config.toml
rope_base = 15000.0
rope_fraction = 1.0
bias = "none"
parallel_block = false
init = "trunc"
init_std_o = 0.0
lr = 0.00136
beta2 = 0.95
decay_fraction = 1.0
final_lr_fraction = 0.0
MLP neurons of a small language model. Each row is named by its layer, matrix (gate and up: input weights) and neuron, and shows model dimensions 0-159. Each number is 128 + 24 x the weight over its row's rms, rounded and kept within 0 to 255. Numbers have three digits each. A neuron's up and down rows have the sign that makes its largest values positive.
Before each neuron's rows, "fires on" lists the tokens most often at its 100 highest values on Wikipedia text that the model never trained on. A number after a token or word is its count.

fires on: "1" 58, "0" 16, "2" 9, "–" 9, "=" 6
L6.gate318:153118135114159118145148152086122145124126097167157105103160105121106115167119141104105104108156153133173168112142137141105131155118125128128151172134127164121137143118155133122140160138148155163130140109069118125162110114081150113171113141107170108137115108163146123174117146104100138131122114113123065111104087103109135107112121133131100122177115124118143149101110099176115137143132104142099127091143073133120165105084107077100103149111139144094158151100110117110123151167098140
L6.up318:105145155119105110087121138153098181121124120091178136089126122116119130093131142164141130106140073101141120095105120132143115125132148128124126109117142099120168074105142095145157117147138098132189087105123103138102092080125136120111125144102102122095146080109127105139168169107086130112163108133089139088158127129123128124135110135127097146151170126133137107169111100148145118148152137115125138108113102095116111118137072159125115108146085140106119086139166091127101126134095095

fires on: "2" 19, "4" 13, "3" 13, "1" 9, "6" 9
L6.gate395:138149081123111131158120118171127155119146108109135101146134130139135122091144126115152122139125074123146118134166109135133115080138176127158137094125107111150129080112083130137104104106159155119123134140102162165150070134111129122138131120095105129142132129124141147115100143139121159138098060085196173122115059111143150103140087142128138154128129104098120126102127193124139167110108120113149093140113113136162098179144123116123110141135118130078108154109148135135104153118136123
L6.up395:117130133107130115120149132156124136118133145126104087153110123157112162134108127096124175152146110087091112152112071117107117126123124107136149153174109127119090121147119130163127147122110128103090143182120153166123108173120104142110155154123130119100081140110108133152103100123078128100089157101131163110135079119116099072117130105162157132110095124118116148109158132120147171130121126103187107133124128119164108149114103113103157144105142101088174136094066109123107150130123152

fires on: "0" 34, "9" 24, "2" 20, "8" 6, "7" 5, "3" 5
L3.gate73:108135115090117125190125124131115105164110140155149133098118149152112112090113156140114111155115150146135136136142131105163144138115149090162139107144139104141142084136085110152129151146124127147131165130137115125129117149105115113107123159141158146107108100118128145128132086152117170144124124105193115108141106152119156040138131104110188087132163142122126162118155092144188168100116171132160121144152112107098142120148174139120120115125140087128116080115146167130125111148139158
L3.up73:142129099134150113101140153077168139119108084089141082126123122140119120129097142100122148114114101090117145145182125114127130095127102142148131127132103157155152079109148156125110119110142117101138103134106157171149128082089095179138165094122129143118117084124191154146124166120150118137103120102116121082135127091119138127116111116088136117099137091098122118131108159111146115104161163126144124094126097128158103128145147053138112144147162120148097129123132125101110120154078112

fires on: ":" 50, "2" 7, "0" 7, "1" 6, "Example" 5
L4.gate240:125111135124119142155134144094100093102121116160152142082132130150141158126128106129140113097114130113111120094081189147114115138122091133155131132163122122119114136083121110079148122148137122144126129115102149109143144161148152176113116150192093152204116133112095109138148133151128139122154158100143142104111152140094096095119103158155143077137181088139103174128114110116126111085131134147121178119151085111096139132131159127150099103101140128144095142118134117110150099161124140
L4.up240:179099158144158131101139106124094137116136101143101090154154108141152125139145170116104136128113129131137135163170133107163136122131153126148142116134168135102148083156166109099108196130103139133109095107118114175123134107140112114116107115102128137082123129126152177118146171122136075134153119131086146146144149124151157162081135115092106128137108133153141113152102135111149122194170138111123151116143086097140134120141137126108143152194117111137140130144131175134076143152144132

fires on: "N" 41, " m" 10, " |" 9, "-" 7, "9" 7, " and" 5
L8.gate177:137143118138123135072100107123152115132123092092106082157127151135162137120129134104140137097128131169110140162098164130119153126127140121131151099101143107095112173131139121128107086062121159151107097127133168150074148141129078114113099163123128126122128100109118157111083144115088143122097129106098147110102084157136125133140162079175124099145093119104165098115070150136099126144139110130169127117084150136108163154129106134187133113146132101129132141132137141147133151132138106
L8.up177:132118107102127165119135084150085163091117108101118096118130168125127130154132157126124130077095139165116103130102151141114141103156151152101148142146130149136129118120162113131127109106177111148129117173163136136146099150096116122121127135124100130122160080152125141114075137143088098139117171156116124149079113136135165146132102078140102119135125129115102181137090100191122155154190141146091119115090126097126119105137084091135110120155169120101129106128125161104129127121106123

fires on: "\n" 75, " until" 9, "," 8, " and" 6
L7.gate59:147119083092131093163118082142112135115115093115110093111161142104136159122113121142106157121128110108140160126134132136127075102075126147140116146101128175142102086104155139136134097124125125129163154147115157146163148091117119109148120097109124102157135130087119092149090147115139138163152138095147115131175125168117158143163093169122137111147113112076144144140148110148101144109156082147092147120116140140101129121134158131153049143092140121135107136135117155125153104071130121
L7.up59:126108131107129095097156118138162119130146128123145127095128119083137120114146139117149112123134059097139138117121136149142144150127123144141130127125140089170106082166149144100079162143127086126134172116111115141121087147124154155140138098130148151059173143102186128109176121121138162126132100100132138137096143162114144160180144091128133120111186120116118107115116128152096141123098121130170121138134105155138095160116115154130099113096107137119142116113079146105143107168181117

fires on: "1" 50, "3" 12, " " 11, "7" 9, "0" 4, "5" 4
L3.gate89:117172096117150118118147150098089143128126135172148135059159170121111104123111129109143070080126134101105140123155118132131132118119116155165084088175153100134078101121118121118151169113139141185130117102078103089143141126156132120130155151121135155097101141097100123145121132131126142107100128154109093134137135136117131133126129124115133096131116121094136125112101086132066139099179106130136191137150102137107113110147137152121113115133146128158131156154141128107113144191137147
L3.up89:133099169141156162132175126140137093158094146134137138116124162163114134139124113160146103144145155113086130073135147084160100098146127148147139099160116124100134124136091140063153131098161146110153139136107105155115126143162178121130107117148119121117136085120150135149163104137127132111146112161147082133150140133131119089139120124125156125158128111175151092093101147094151163143117158116163153109136147108096159132134121151142181169148112150132167123122154172166110158139137097

fires on: " is" 32, " was" 14, ":" 12, " p" 11, " an" 8
L8.gate426:103152071113107128161083114168103130141141101108106132127094105136181125125163154122139113096120101173115151105142155085152105157141067121137201137134153129117121098168116118116085122103147095139110150146108118121151131113108112122131090164158111178127116082115085146109125138144118117130129115143148171121153151171124120104098136106166113128157147123108134149105134126148151141110115130130107145105106121106149087125149142084103142135135120120082117100112153126155110180153114142
L8.up426:130107144158119138086095118132128108075110112180123123110105130126183143156108110143134119102144067148111142116152173109122139107109114146135162107109176156115077101165118124135134149112167105151166146132145090123131151100119157151157111128156156153116145137124103116113156123081128150114156140147123174085129115155104138127142147139104149111137131109102106140121121142189168141147092166151125156112112147149126103111142145156124176114178118107125137094141126170106115087144107116

fires on: "=" 42, " the" 18, "==" 13, " /" 7, "The" 5
L7.gate307:133132124108144128151136122114107203113174130185144154116131106109132101113120140126117139117143103149147182118141124091114172130105105127069097107144130112147152165083148154127154143121168133179135119099140110136112128105124127163126132142099155160108152130101160088111124135132111124117115129131162150130128129082132082109162094107137101110156144140139177114188129093149158148141080123118097145125156109124092150107200138131131149115135107142111148129107127149119117105150112099
L7.up307:130133077119138084095129094117116140161112101138128115177114115141143151127153150144148094081114183130159187138109121108118130124129145158098134112130107120132169117086118103131123135105159118098093141157170093150119103133147122099088064156129139160132107120122142101121143123125115121135129129117128120076082160126141115102088138124175126115174081138131136142121104148145105115135112162128170154116133104106123107119087083121154138137098086100087164138148117110134139151164132117

fires on: " his" 49, " her" 13, "s" 12, "'" 5, " their" 5, "ing" 4
L8.gate192:135105119114127149078116134121132149141081139127150159156124147130117144123108139110105105121086163122138117164147139138150123157100163123155118125114145131162129097180120136161134123161101117168145117113121137066117132103121142119089093088142137117131164165163188087106113159167123124145138169146125099153087094093160133162158120149088130115143080125115132126145115129089127139106158129134148153137156117130122153112070117082128110108116088151096139094138121103124160095135166113
L8.up192:157146140147116084085093148114124128140155176123098119126123165116123103125108109159122166141099094151151148107104106143163097128162150126116144125100095082100120129080146151114107155104167134089119138135097136138128143150128095103146104164076109111110122124126076160149090139137154122113127157130142146155171108135093071178131100133137109149154119123146135137121145105156146122125115079123130146089147136135056101155140125121086149176163119096119126110131152127128118140135133124

fires on: "0" 80, "9" 5, "6" 4, "," 4
L7.gate128:137108162124101158115118137101133139163142178136106120134111161098139103094105083190130146145148141102142132195126134113163144144124143135124110131150117154127134145102179136130134175112099128139114115106150120101138102113141184150140136135130114108078150139127109130150138094122109112073160142154100114128115164141133161151137142103108104137104130105140109161132137097174150115120113141128106139115119144142125204081122150154137130106152140110160165123158110157091178102158152110
L7.up128:145144142105104139115133120121116109152108160113154057144113146095159122105119119106160125075088186126083116151114115153151145126089117172089178140087101124101130136139154120114103139133130125129165179153130153138132118122131128116115152191117122086123145087137106118156136082130119107139095158143128137104096112117140170164116150100121108123137103073129121122123119133127091122147157119119129148121114117102131127165086135131176079127123157125097160102125099133108139093112106113

fires on: "0" 47, "8" 15, "5" 8, "9" 7, "4" 5, "3" 4
L6.gate388:115130148107123106155172139132115178101137128110138151141106181107128142132109137118128123112109156108148140111117141142094116121109123119161149104164097177118067131145162128119103135132121115150110139110120150137108119093124167098178154156126128095125137127123139141154127140132150148135139116119171130139159109144120140156143197126123139153140146127110122092120078121138143166085189064111154145128118082167097157122135106160158106134106074134159168120097151132101139137091126096
L6.up388:096161133103102138107107142107048173151150147097152116113077173123128153105167154136151138132112159126152110107099135122134124126128103114107199136145075105118127168105154115127109139117172089093119175108105160141132098111096125119149096121095135129124113087110138124149134147128123115155150172120132124139166109164123180128117132100106127116098139162102154157151101127147173122150128136090096121122102121133136149148130122149087120115115124104130152119111126119104146081108139111

fires on: "\n" 33, "0" 23, "7" 10, "1" 9, "2" 8
L4.gate70:093145129112158147188156145104146169131144111144068153141091147110150106080163156148135138111088107096140164140112162137133161089104131140145097100112135147132147150140114109114103142109118131138139165118096082135104138119146146126135175127160138113159134139135119126117082112117156136164125129156171078136131150108148155113129149099096106101112085116134097146128147112132129161137083062142104135108128138151125115102104152149140164143154122169127118103139135104100144124080110101
L4.up70:152123161173082094096128141166161105144135172102136121117139128114164107116146148079132101150132176143118144153085120148116135149145115109125133153118091111126106139150114135098082181131139104101110164134124126134143113130140139138149117123086137128124145121143143145092120161123151082139105120144112120201121128146115112173187161063181140165114109147144136109137111161097137144128123141096098120127122121145132126155138110123108080172150119116150167133120082143128109141110152133

fires on: "s" 73, "y" 8, "ts" 4
L3.gate246:099095132124118169119103160133118153129086127122076174162124104141127159127122119131102131150118164106152101100112106156155128074133141124152122139127149142164118122120117115162075129108134117160135118140163087114117145117137136120125081129139143147106140095135135091132138116155117056174156113129133085140140152149165117097138110182134124148091120151154123093124145092125146132128166161123121145136130144118089114173143093156134126118138108134076101124152111116172138143106063153
L3.up246:143111114139115149104121119182144092167136120172071148136124139134153115134141145148083120147108163143145152121115105125111121147146093114114137148141117111127154166129145110126080123080137107099099144124129130118119139150135112135100151180086094157146136131135138185145157116150133154102121153098143097139113150121098124113120121117131109111140094117163148186086139165089160127080081138115082091131106099154117145124141160110102166146106138091146168141120096144166145120110139161

fires on: "." 52, "8" 11, "9" 8, "7" 6, "1" 4, " over" 4
L6.gate384:140139169173142102123136150100116150123167152113140129119113146101101153136144143138129129142080145097099141136092158164119130079080074146098140124089077116113109129117104105158116128134110123127114153139125138132136136159157106162116161156188155141135144153094176126148090132153155149084081113111118107137080143135087128194121165104117166135091146124131135135135122121119117115099123154161082155143148114139145112149137145117124098131123132126158170143119128122103096092139121148
L6.up384:094105089133120133122123156193147176135133126141137132158108162119103092091175102117132129056148128132123154127131137158101119153146108087112131136133138145169126124154177085122098103112151149147157170138114148151104093142117169124151142161132154118146162155099128116131126142133116132156134115153151125129126132172120123107114111065167124108123086134132112113117167094184130106141116120111089164100118152136086101141123156131136116114126137104127128177076145125117131149115092129

fires on: "8" 25, "7" 23, "5" 13, "6" 13, "4" 12, "9" 7
L5.gate303:125135136129151116096160155118131121071145120121108132151092125125145109117115118142120135133144144079153118124112149151149119136115124080165066148132107153126121155102108161160132134114123101160103133122114188141119121128139136103109136083101160134132177131128129111138115156165160114126131162116104092102144111104130150193143151123088106141115122096134085146131115123100071148106148151127129159136135103145078102118124084120126067182098134143129158151139128081103124146090158126
L5.up303:140104117144134106100190110139078109086133134125119098142105104107086157142158144107136164180163127095110131120138113119148143124093159104150109104119134143115129101133149098127145114098178112146122123131111148156105078159132155093129137113106159130096119084125161109122127133099141124077162144137138118116148112088113116155114131076119109162147165078096122193137158117123092118144160143119102120100146092101107125106138143129146114148114159141121133131110139096095104121092170130

fires on: " an" 29, " is" 18, " was" 13, " =" 11, " a" 8, "-" 8
L5.gate190:098171124116143153139088123103118099154141122091074113112147109121154111141171114124142056101093174137096128158104180137128139096154066155111172149137124115139136164092112106137136147097159109111148107165137096126152144154149117162135121139150141175144149120092120145137169095113123130110128118078147110112134156169109124126142104119146113096145134113132126170136109144125112117112099139157116138092098078113155128152118118083118172119160143117098096144123125116135119111139114133
L5.up190:138148111083105083134145149135122173119143140151140142108087109131101163170143157132094124130128086152105122144144098091141156145122120125124152130149143092135141101145167108119103158128135141154118202152150140077134155077116093120126120102109129130111144106108123081077101134128142144147127104141100165096105128138117130133143142123124133118166126177111137185112127144160173100113098131144099100121115152141098149100115131106122140115143153088147167097143131162149170116081118130

fires on: "2" 21, "1" 16, "5" 16, "7" 15, "3" 14
L7.gate91:098110114136158083125133132148139111138116118181125145104117144104126133060160131142155126087134096122101154145104107115137097146090144088134149099114115122133160147117135126096155162149132143124093092101118131130119140122124143152150151104160165112106155086127140117151147142123118144132165112098151098099127131119105095103135112143169074105096089114127131171160092120126065102139139149099164159137152101107137139095161121134076113142128157115167143144091116120136081127089102135
L7.up91:093187138151155155130134132118145106137153110125116120141125190113128152100109119149122110060142090123148134125131116080128082137068124089125149116111158135148146138172134162117135158112151136118104128076137148132103160130102144140103116102110149137149143106120153133134139169149083138105127106116148140104091131142130133177150148129144127102101094117100126137144097180157090080140161113118144138108103137110129093113101156117141158138101129099120137131085140155111152097087150091

fires on: "ing" 14, "al" 12, "ers" 11, "ach" 8, "ate" 8, "za" 7
L3.gate95:108052117092100112113159149120117140137135126149127145097142104125148099126161186119147129100129152125119128106107114127134126123142150141127078165109174126116117123149093125113140117109166144131117116124083128121141149152196159105070114123109133101153155130150140135105134104132123138161135124116079112151149163105128095124123155137126107135147125107162154188105125104120096110132091134084161138137131141135087169135166120157133149167151140125155117080138107127140149151156110187
L3.up95:087125126097133137111093148152156160127094135110141115147115154128106118155132144157149132126154124117075107169119121134107086108137102170096122131142140098099161129112071161108166098151102105110126132135147116119149101161113161139071096093127112190097127102137127121115127104116119129107094158092104095140106142115125131148096118173110135150163169132129151156164129145105072128109114124064138122147118141131138107184126121119136144117144116087110103113110089154145132144136161129

fires on: "," 32, " before" 14, " until" 13, "1" 6, "0" 6, "7" 5
L6.gate274:162142140125117144147151121121124099154096131168131157119135128139130098135112094135100143128113120107155103133117180190101146154133124186091116134094113114139130103142097127111129119102106129183153123118138128120128107140178124124157169143099114109113175147131119121165089074167196110099120152100169101122108180121153105152109166142121153141133136082118129117149104086107109124123122077147118176114130112157143144110131157110086101130117132115148130130146157119124141145088131125
L6.up274:149142110118130113105156137133115150154129097132125156119118137108109137151156125106143136097084134129091110110121139155131131137114100134110185141104116159158132107103125119117130161183139089147136161133121100135090091124127116162170122143127136127139138127113134116147189144134149122103140171130145151133096106157094120177146171078110147137108144123121134146155128116151072155111140074107061132091134144120163084105107164119079082149114088135160133104114121161129137129133118086

fires on: "=" 37, "2" 33, "4" 11, "3" 7, "1" 7, "9" 4
L3.gate157:146166093140146110108186169107130116134081138169145129116137168093121129151124128152102137106100121166152146138143120123111170119111113096121165142129124131139117082116146133129157113122140118129130121113152104113137125132095182104113120157171199154106111126126144118167131168137145128134115132139100111153134137112086073129109156153117135107114134101065161096117157071143113093136138163150124109118143116102120145105106112154110123074091108155148140093125119097099101116126134090
L3.up157:121139156153065174121146125126082123094146123161157128152138091167135159129106068138121131127142129096136138107148102132139101149112131106092126116117131121136150123064151098148109167167136140144175124136067148151112090105128094071165146127124103097096133129113132114124088124142121079112137141159100131121136113144108131128140144113133114153105132087118140130142177105119133110116125107109096184112157134118079093102138104094100115130155140116108150162094144153135118109124141119

fires on: " \"" 51, "=" 24, " and" 20
L3.gate12:132159130115146134109140101068106131134081076115115134124135061118120128138117120099143087149151111151186179147140150095138157114105111107138133091122137139160127083092130142165119132132124163158166152102151147118146121135075129135129114146105142146122128127113161103103117144133128102126142119104086159082118137113166076129135093132099130111143119138112112140142150104157158147126152137115110102101101118112126089154155142150081113109109118098106108085112125094094142130190120113
L3.up12:179181127118138136098119093111126138099117136133126108143147130108120166117145076113107112166146123141151187141160171133149189158131104104116141092149097154114102097102126125141159131128114062141120133104106115122107121116095146116139115107130144118114140130087163063127118149146091126151153163123126148116133139128118151115156112134171160114136138141145141124144150120157141095106123135133159093112131105119100095114126107102114123073097123119130128122103138150113178069151168083

fires on: " |" 67, "2" 15, "." 12, "1" 6
L4.gate437:130119104160112112096136113137103155124123103098150124114155153159129146166121141152121085131103119122129095122130108116113143140114082195120191118161130124102116081140159126103146095148167088134144092138151131107126161131155125126126100141155119142140097140101161138146115163147165168129119124105105100090120113128065093085086085139163139130143145098107150150094123179130141132105115150114116159119120104164121109118145151088117104142138124133135168146143129123118099107158111181
L4.up437:156103106093175122102102120115112140146150097130142104126110108120155120159112101095087176143105108157129148092150140155142101119121081111141148132127140100133125105135122085115117169137127146163149158142120134132128075135089142107150099145147160113170124154119094133153121162150104155125117114127134104095117069147112134104098083150133129151143163103146083155150087100150137125121185116186145151135119112105151085113111118096119117114154137116111155145148114153141108091125118176

fires on: " is" 47, " was" 40, "-" 5, " car" 4
L5.gate75:154126108123127105139107109120131138123147098130107148109119114134119122098168137108151141093145141160154152084106117106135095135189108111112163104142122152135109135127122113118076103114125156171150105174155123137096121126125151141150101183129137157169163109109082111157163122139123123110115121100125118117096121189119120111100121078122113124135090116143142149131122193137136172060096107121170119105091106161131111104128149135132173135143158132119143087111124118153086137137106151
L5.up75:098146133138128110107111151093087103094129124112115137127153089147131158157148166141135122105153088129159107160146151140191184128149190124165105119130115115104092097156127110135134154126118151154129113111147163100133130114145113149197100149083139147141113138125081097104125137121114120126117114091101114128094146151097099119097100126110142078136116153105143150106118165105150157112125082138150100129095130133134105072123120111121121100139085120131116132168117099157152140144101116

fires on: "," 42, "-" 16, ":" 11, " by" 9, " is" 6
L7.gate215:132137100121151104132108101138119133162180101133122114113156121127155119140149158138138124114116152165122142144135108167099130150147100170129146150180162095107115119117129124134073162145130118128115109095118125111167190151131102147130123191102109107098127141121060134140151111115090104124095150138132161132088136142120130127155118105182102112156119172112168125102085166161097138105140129133107119157082105148161129127131091102169166120126109119140130112168100150139123128147107120
L7.up215:147147139121105148143096124111135140125146097101127152146128124149131122133152121100133127124109087106124125141180100114108155071145148163120125095114180152142152137153170077141148176133095151104116194151164116129128151107125116113108103132152152166118166168130115155131146100110143153098137077123150174101122149141148144123097171105137133121094140153141151144117169153135181090099118161102120156150119120108147099120104120152100146075103145122138117111112144144160123114153101150

fires on: " it" 53, "I" 8, " U" 6, " No" 5
L9.gate424:134114162118128096157177112090146130107117115174135113172135164109147179155134140155135088176143116097134096122109102143116139136113105133127095163115120113130158113106160150104144162129119125107090090157120132132142103099127124099119145117139155105129094145119142142154115117162129149124129160167173110126133106117117139159158153144104147108099130069180131110132153123128095121128133149107129169141125140130112110128115094145101116104125131129158125163095128134081175082118047100
L9.up424:104088104151136134159101168141139135136145140142103123135119167102128159180117139131099132128180099158143122087131109124118112115105136148122106138154127131090164156099118129083111145143100132142078076098108106181121084157132150109128129111129122123120120140117137145113126169141101104155138138147145118175151111094079127101106132172144107138130103172115122140132129105129099135127140140135139127143185152158118171125080120141119142166121084153105112153144125143096169134143197153

fires on: "," 35, "5" 14, "1" 9, "2" 8, "4" 6
L7.gate130:149128139123174121132116126155137111138102101148157145132150110118131149110134123098163144099128144082155137171098169156150139162152099144123066111092122123167115086116085118155107142123079130134146114135148132141109134124132113171147166124122156162106108149157134118105080124166155140129139146160125084136134142139149089124080117137120117129113133111102130116164188105141102166168136120164158129112132154152146096154127149146125086149119091129140165099089099108153115104091102102
L7.up130:145117111158146125145137127124114078145114106164154127136121116141105142110138111125118100098134112068126124126125182155115108130165104120161106132083145124165152107121095127129114135110161155146172139084111129190119134141157105116119187115130127110152123183169104125083144119153117154124128136120132120145139139154144140140105084129107100138142122105121136149103166117134093223139126086146147135119113147141128109126089142124114068159115081142147156099135145131118103142122115103

fires on: "3" 27, "4" 23, "8" 12, "7" 12, "5" 9, "9" 9
L6.gate437:060154123121141155131143143166110135115154119104095133152114113129131128089105126124109112106146144137152125115152102154185101103180122108143121128160104164110107124125126156151127112074151127157150112139092186175112124120102174106107109144134189120120125107109118113136090120143148108121141117132115134127108085105165174120130136099090161119151120109116112122103185145179115131133137123139140139132132108156066124129121120103123131172105113133100125117133119109079109159087151094
L6.up437:076161129130154139097145116146075107106159133111115129139116091099122176106104118099150146122101141158107114145131073137147122100165148081137131136184110154106124151166143149162144120090130115107122135156158160175125112130112143116114116144125159122113111111135134090132062088130142111112152111128094141137128113109154136102114108082122142099158139112109145172137175153163124114117154132140119121116155096122094105135136137103111141151125134135079147139129078136105134147078148079

fires on: "," 59, " and" 14, " to" 10, " –" 8, "-" 4
L9.gate270:116155119152111128160138097135127148149127112091097091148139121115131105124137122092137130097153153108125150141123146154168153086127117148119132135083163127102136094148134160139172087125102110152111184146134147141141129092078105129128128148105162148117131117142123118096102119148187117114118164148116145146116103125114121121121162111087125151179134122115104067139112124192117114105108103143122093130093157152165115132166101118139132110181106126117151124099152129096125095152175082
L9.up270:126125051081116132120098143150133154152112166126128117134146078132134101131144141139133163122113185151131108151153131130105163117177135114119137110127117119115107118129129118122142138106110118107150121116173149146109148127097117099122142122116108061109179103187103118149109125116110132141129129121121137110127149170181120061115159107119080164171132120144107146082124146132150117114136154126164113095078140156151114118126102065131109133143109123139125156141123136135136156138094166

fires on: "9" 65, "8" 8, "0" 7, "1" 7, "5" 4, "7" 4
L5.gate390:122140112128163125157114125117146178102150082103119143153125147161097108143134094150116109127108107115156164136117164148124116121111124123159158130126131167136076167157089145137137170093135089159182099112130133160129081106111140151113157146100168133127149108115091130147082150139154116102122140088175097107092124138128184118108110115080135158154139081090120088106127148141104132122149122130120151133126090135094111142145112089116085122108116101088151127128150138108145106134130124
L5.up390:119118124150113141151128111152076113126146111146107141135183092164120140167178102106145137098130122131131187192144127126098108116110099142129183135147133141116100147178096094151150172121138103116142127123128170144130083137105118143128119142110191102111114102144134132110102143138112094119125115098131114112113154139117152110122086072136124115133148053104145133108119133091112080151158159110107108130138100104092100144125132114124095134093130133097130112146117157145130135114123152

fires on: "," 39, " and" 21, "=" 9, " Date" 8, " —" 7
L4.gate410:092174147120121122100144132109105120127139115147098104102139092127095104102124149090083105105106148153113154117164121106127157141161127172138183115080113156160128071090145135161130130151171112155141129133142124130149137070078091099119118135114151158100124150129110089141137137187118106138122158110122124132085119131166118170117133099138125137146129110141143133114149094170124130145147102103105131115096138142110089072115146104102079129138156123152120107148110121135137092136095119
L4.up410:065138112147121108112107141098106129126125140106118091097132137145127150146117130157089131086138095157167127153109146144112169130103093127157165124100160128085125123138145097091132171146118119117154103083123126112139123108145137129104136090134117113129142115098070127131142214116085145159181096128114116077137104183134138141136129116140144090142186125166108121129115131167136125120152155111151098109110124120099130082119138080088130129135122107159142138126121119130128131127119158

fires on: "A" 45, "0" 21, "8" 7, "1" 7, "9" 7
L4.gate414:137116160120085148136128084187181091158131166153141160095124152130172120115157145106142104133121142116130121180162130152083154108114129110140097121170131140130099145123152151095146134123103153125134080102135133135127129143131147159152127112128137110113108136109154101132154121115116125110103116100127093168162168120144147111117149129173120136131125134125082144148078166109102117067105133156148190134178109157140130171091127144149149130158105155138120155136140149128115152140128098
L4.up414:160141139150140105065124154113114122144125117127191134079142139090139106118159126101103103125081134122122152112111174132128150129099111102112126131149138097159163124068180121121131150155084132128130121114086171122129095141129145101096170113129181110103102087119128132113122167105121107086157128114114113147158134130136132173141093112111099148124125116130132140134133103150101084131156157164153163136121130128128099103086154097114143089114145142137147109135160137082109151139111092

fires on: "0" 28, " " 25, "9" 13, "'" 9, "1" 8, "3" 5
L6.gate126:135126124147162087133116165135128133142129125113175143147173132141156158147132136180159127172160143134153140154131095147117077135145121100140156111139158164116116122142126173120156145114114100132129111069149094125089140088062100121153111129150107122123135106167157106149104118097126138096132148132120116138144121103118133107113164138103129138153108074162143131111153148144113126076174103118128107152111122156086113107125176131127125167148130155119115154065128099166124136104105123
L6.up126:115101080083122115099174120133140158119130090094130129155148131123075160080116125111115129133123077188143154133134118105125138113156112095122136080186119112124079097160150101130110120137088136184158123108173123126118105137107140121099123139120118127102113111094150094109111153104144116148116132161144137157103107094152120129159146167084132145109159140117146134125112121169130133111086158150126106125111124144131122145161095142149153098142089130116068105132134113082125130146130131

fires on: "0" 39, "1" 35, "5" 7, "ed" 4
L3.gate361:148132153090137121112154102127122141103124155107120151100107156123119134106168079106151073106104125142130165165088130136114154130111112124105145069171122147142120141128110159137157168129151160144134136099131140095145107154107178124116103158142189104107148114130178087145119149122125135149114140134084094151154099142102125152084151089139154157137107129123141115117103101121096128111152148146129171088116100128126093122122119155101093162147115109110167160113128097147103147139136083
L3.up361:172090116094133168124128145127134128147116130145124093139113160128125140081122117105165121149115077138075151116093164104101138181113126122097162133100158159138129116082154150143111125101139122116129150085119124097110135149133152128116106095126116136127144104119116115132147100049121139155157101124100202136144131122131128160140161117129105123124113164137149124138139150137133091115126093149162152117129117079116136177153146109134149085159156110131158120098106102115141148145183099

fires on: "1" 19, "3" 15, "5" 15, "0" 13, "4" 12, "2" 10
L4.gate71:141139129114166140099121125099129152085148143166146152095136141152108143122115106131121094128120095114131171094093121124127107148129124107157113123121120171083091117119191153093107162160106145175151098114098169132121094090123144130132115142124149114136141137131129117157096135110137134104110154090120155124140084084119137107125137143100144129164106155082131108156119099114114147152185132167155191100157129113107121092112130135142141080098108129108161113137120104077107128122152089
L4.up71:155077129157121124095089143143089130098110114133122136124137118119072128137103147116123137090170100142090112104084121124160139135135133122141096158120088106119134120158114121130169133089099174126134111109119100117154127128130076122156149111125144138150166138128108152176119117162155083141149147114157088139135153150107113153142106164182116143144111109133132155136103083142140121172119138108104162176123152122128107145106068113145141147121108114136149081126106092110090162159101128

fires on: "1" 27, "0" 26, "2" 19, "7" 8, "5" 7, "4" 5
L5.gate130:135123108143120145118115160123148152141127165118149167070149132136142143125145157118141121099116137163147069108114131142165090135131160081156153099115168140122105090127089097116198084148101149168143079124148144124110063133124136119121152124160124122129087128093120123095114142143125151090152117130097141125140078119163105098077104170152110096147169106138090129145148120130131161142144111158120130126174143122130120119129154133137109115135127105128135128145170146150107141165116135
L5.up130:158120133116170173096126143161141124147147160139174113136145107145105147159127141082109144112105133120099131122170156136150134114135138125150103111143172129113146104106135191100138135110161163129147152095111133133129097063100095141135126093138118160127099117154119147106100113155117145109115141112161120126129092156093139082134076116144110142164126089112116134160107112104137146138143134149130117136188133111171157123154138083112122170143145149152139084155144136125084118120107177

fires on: ";" 50, " |" 18, "}" 11, "\n" 9, " –" 6, " elements" 4
L4.gate232:139139109128116141120139068116135124132135101173126136120144195078145130144166147090149107118099099076122158120133107139109103111144149166085120129105185127158088125128131137152151102130120139108099147112125085094146120125158155117156102112112132138139147141102134163156159136091126132083127104109129154117144130118097167110124175130148120119112157160119146118154142109113158140117157132139103166092142123178133135113106099116086117105088113113146141114136158112165127063121172123
L4.up232:182123147153125127173156124123143140144151169177133092124166102168114104141096145124146133075118139181121121124134124119100135178157138154141144119103147126111117136137141156081118144162130156122146136094121148078159155100122145124116115155108107137128125154171129118160125119149140139153136126166152092136149150122086102127148121171137106126138154118097145106097129116153124132161128128142177152171183133104129128122178127146149117173104115157181143124142093119113085137154124162

fires on: "," 32, " of" 8, "4" 7, "5" 6, "1" 6, "American" 5
L3.gate251:130166143104129152118121130102122165159135119078136150094123168112113128146130104156127098104102100103129172136118139104133149122131154131102107138153141120174089128129132135157187180140124128148141153109099115077131138102163169120134159132098189137118138116114134078080128161139082169096155176126097084143094164122144115132112128124114177096138086123101136128127119110112137125120157137157142127091112149120107121103167097082113137167130121153114139139122114139133153113154107134
L3.up251:128124133112131124131153117124128095131118156076168111117108174092104151125097099125111091127128144124121132123105119094152124090121174136118130146145111133112135134150119158147127167163129150089147172163103130144140120072108152119109126128120138082081134121134136121105151127099142163142149135129139122102131135164169149154103135112114164169071093173127116152115172122109132131126079134148144072093103147154170147125101118163127161150182151128123120117106147186102122094141138113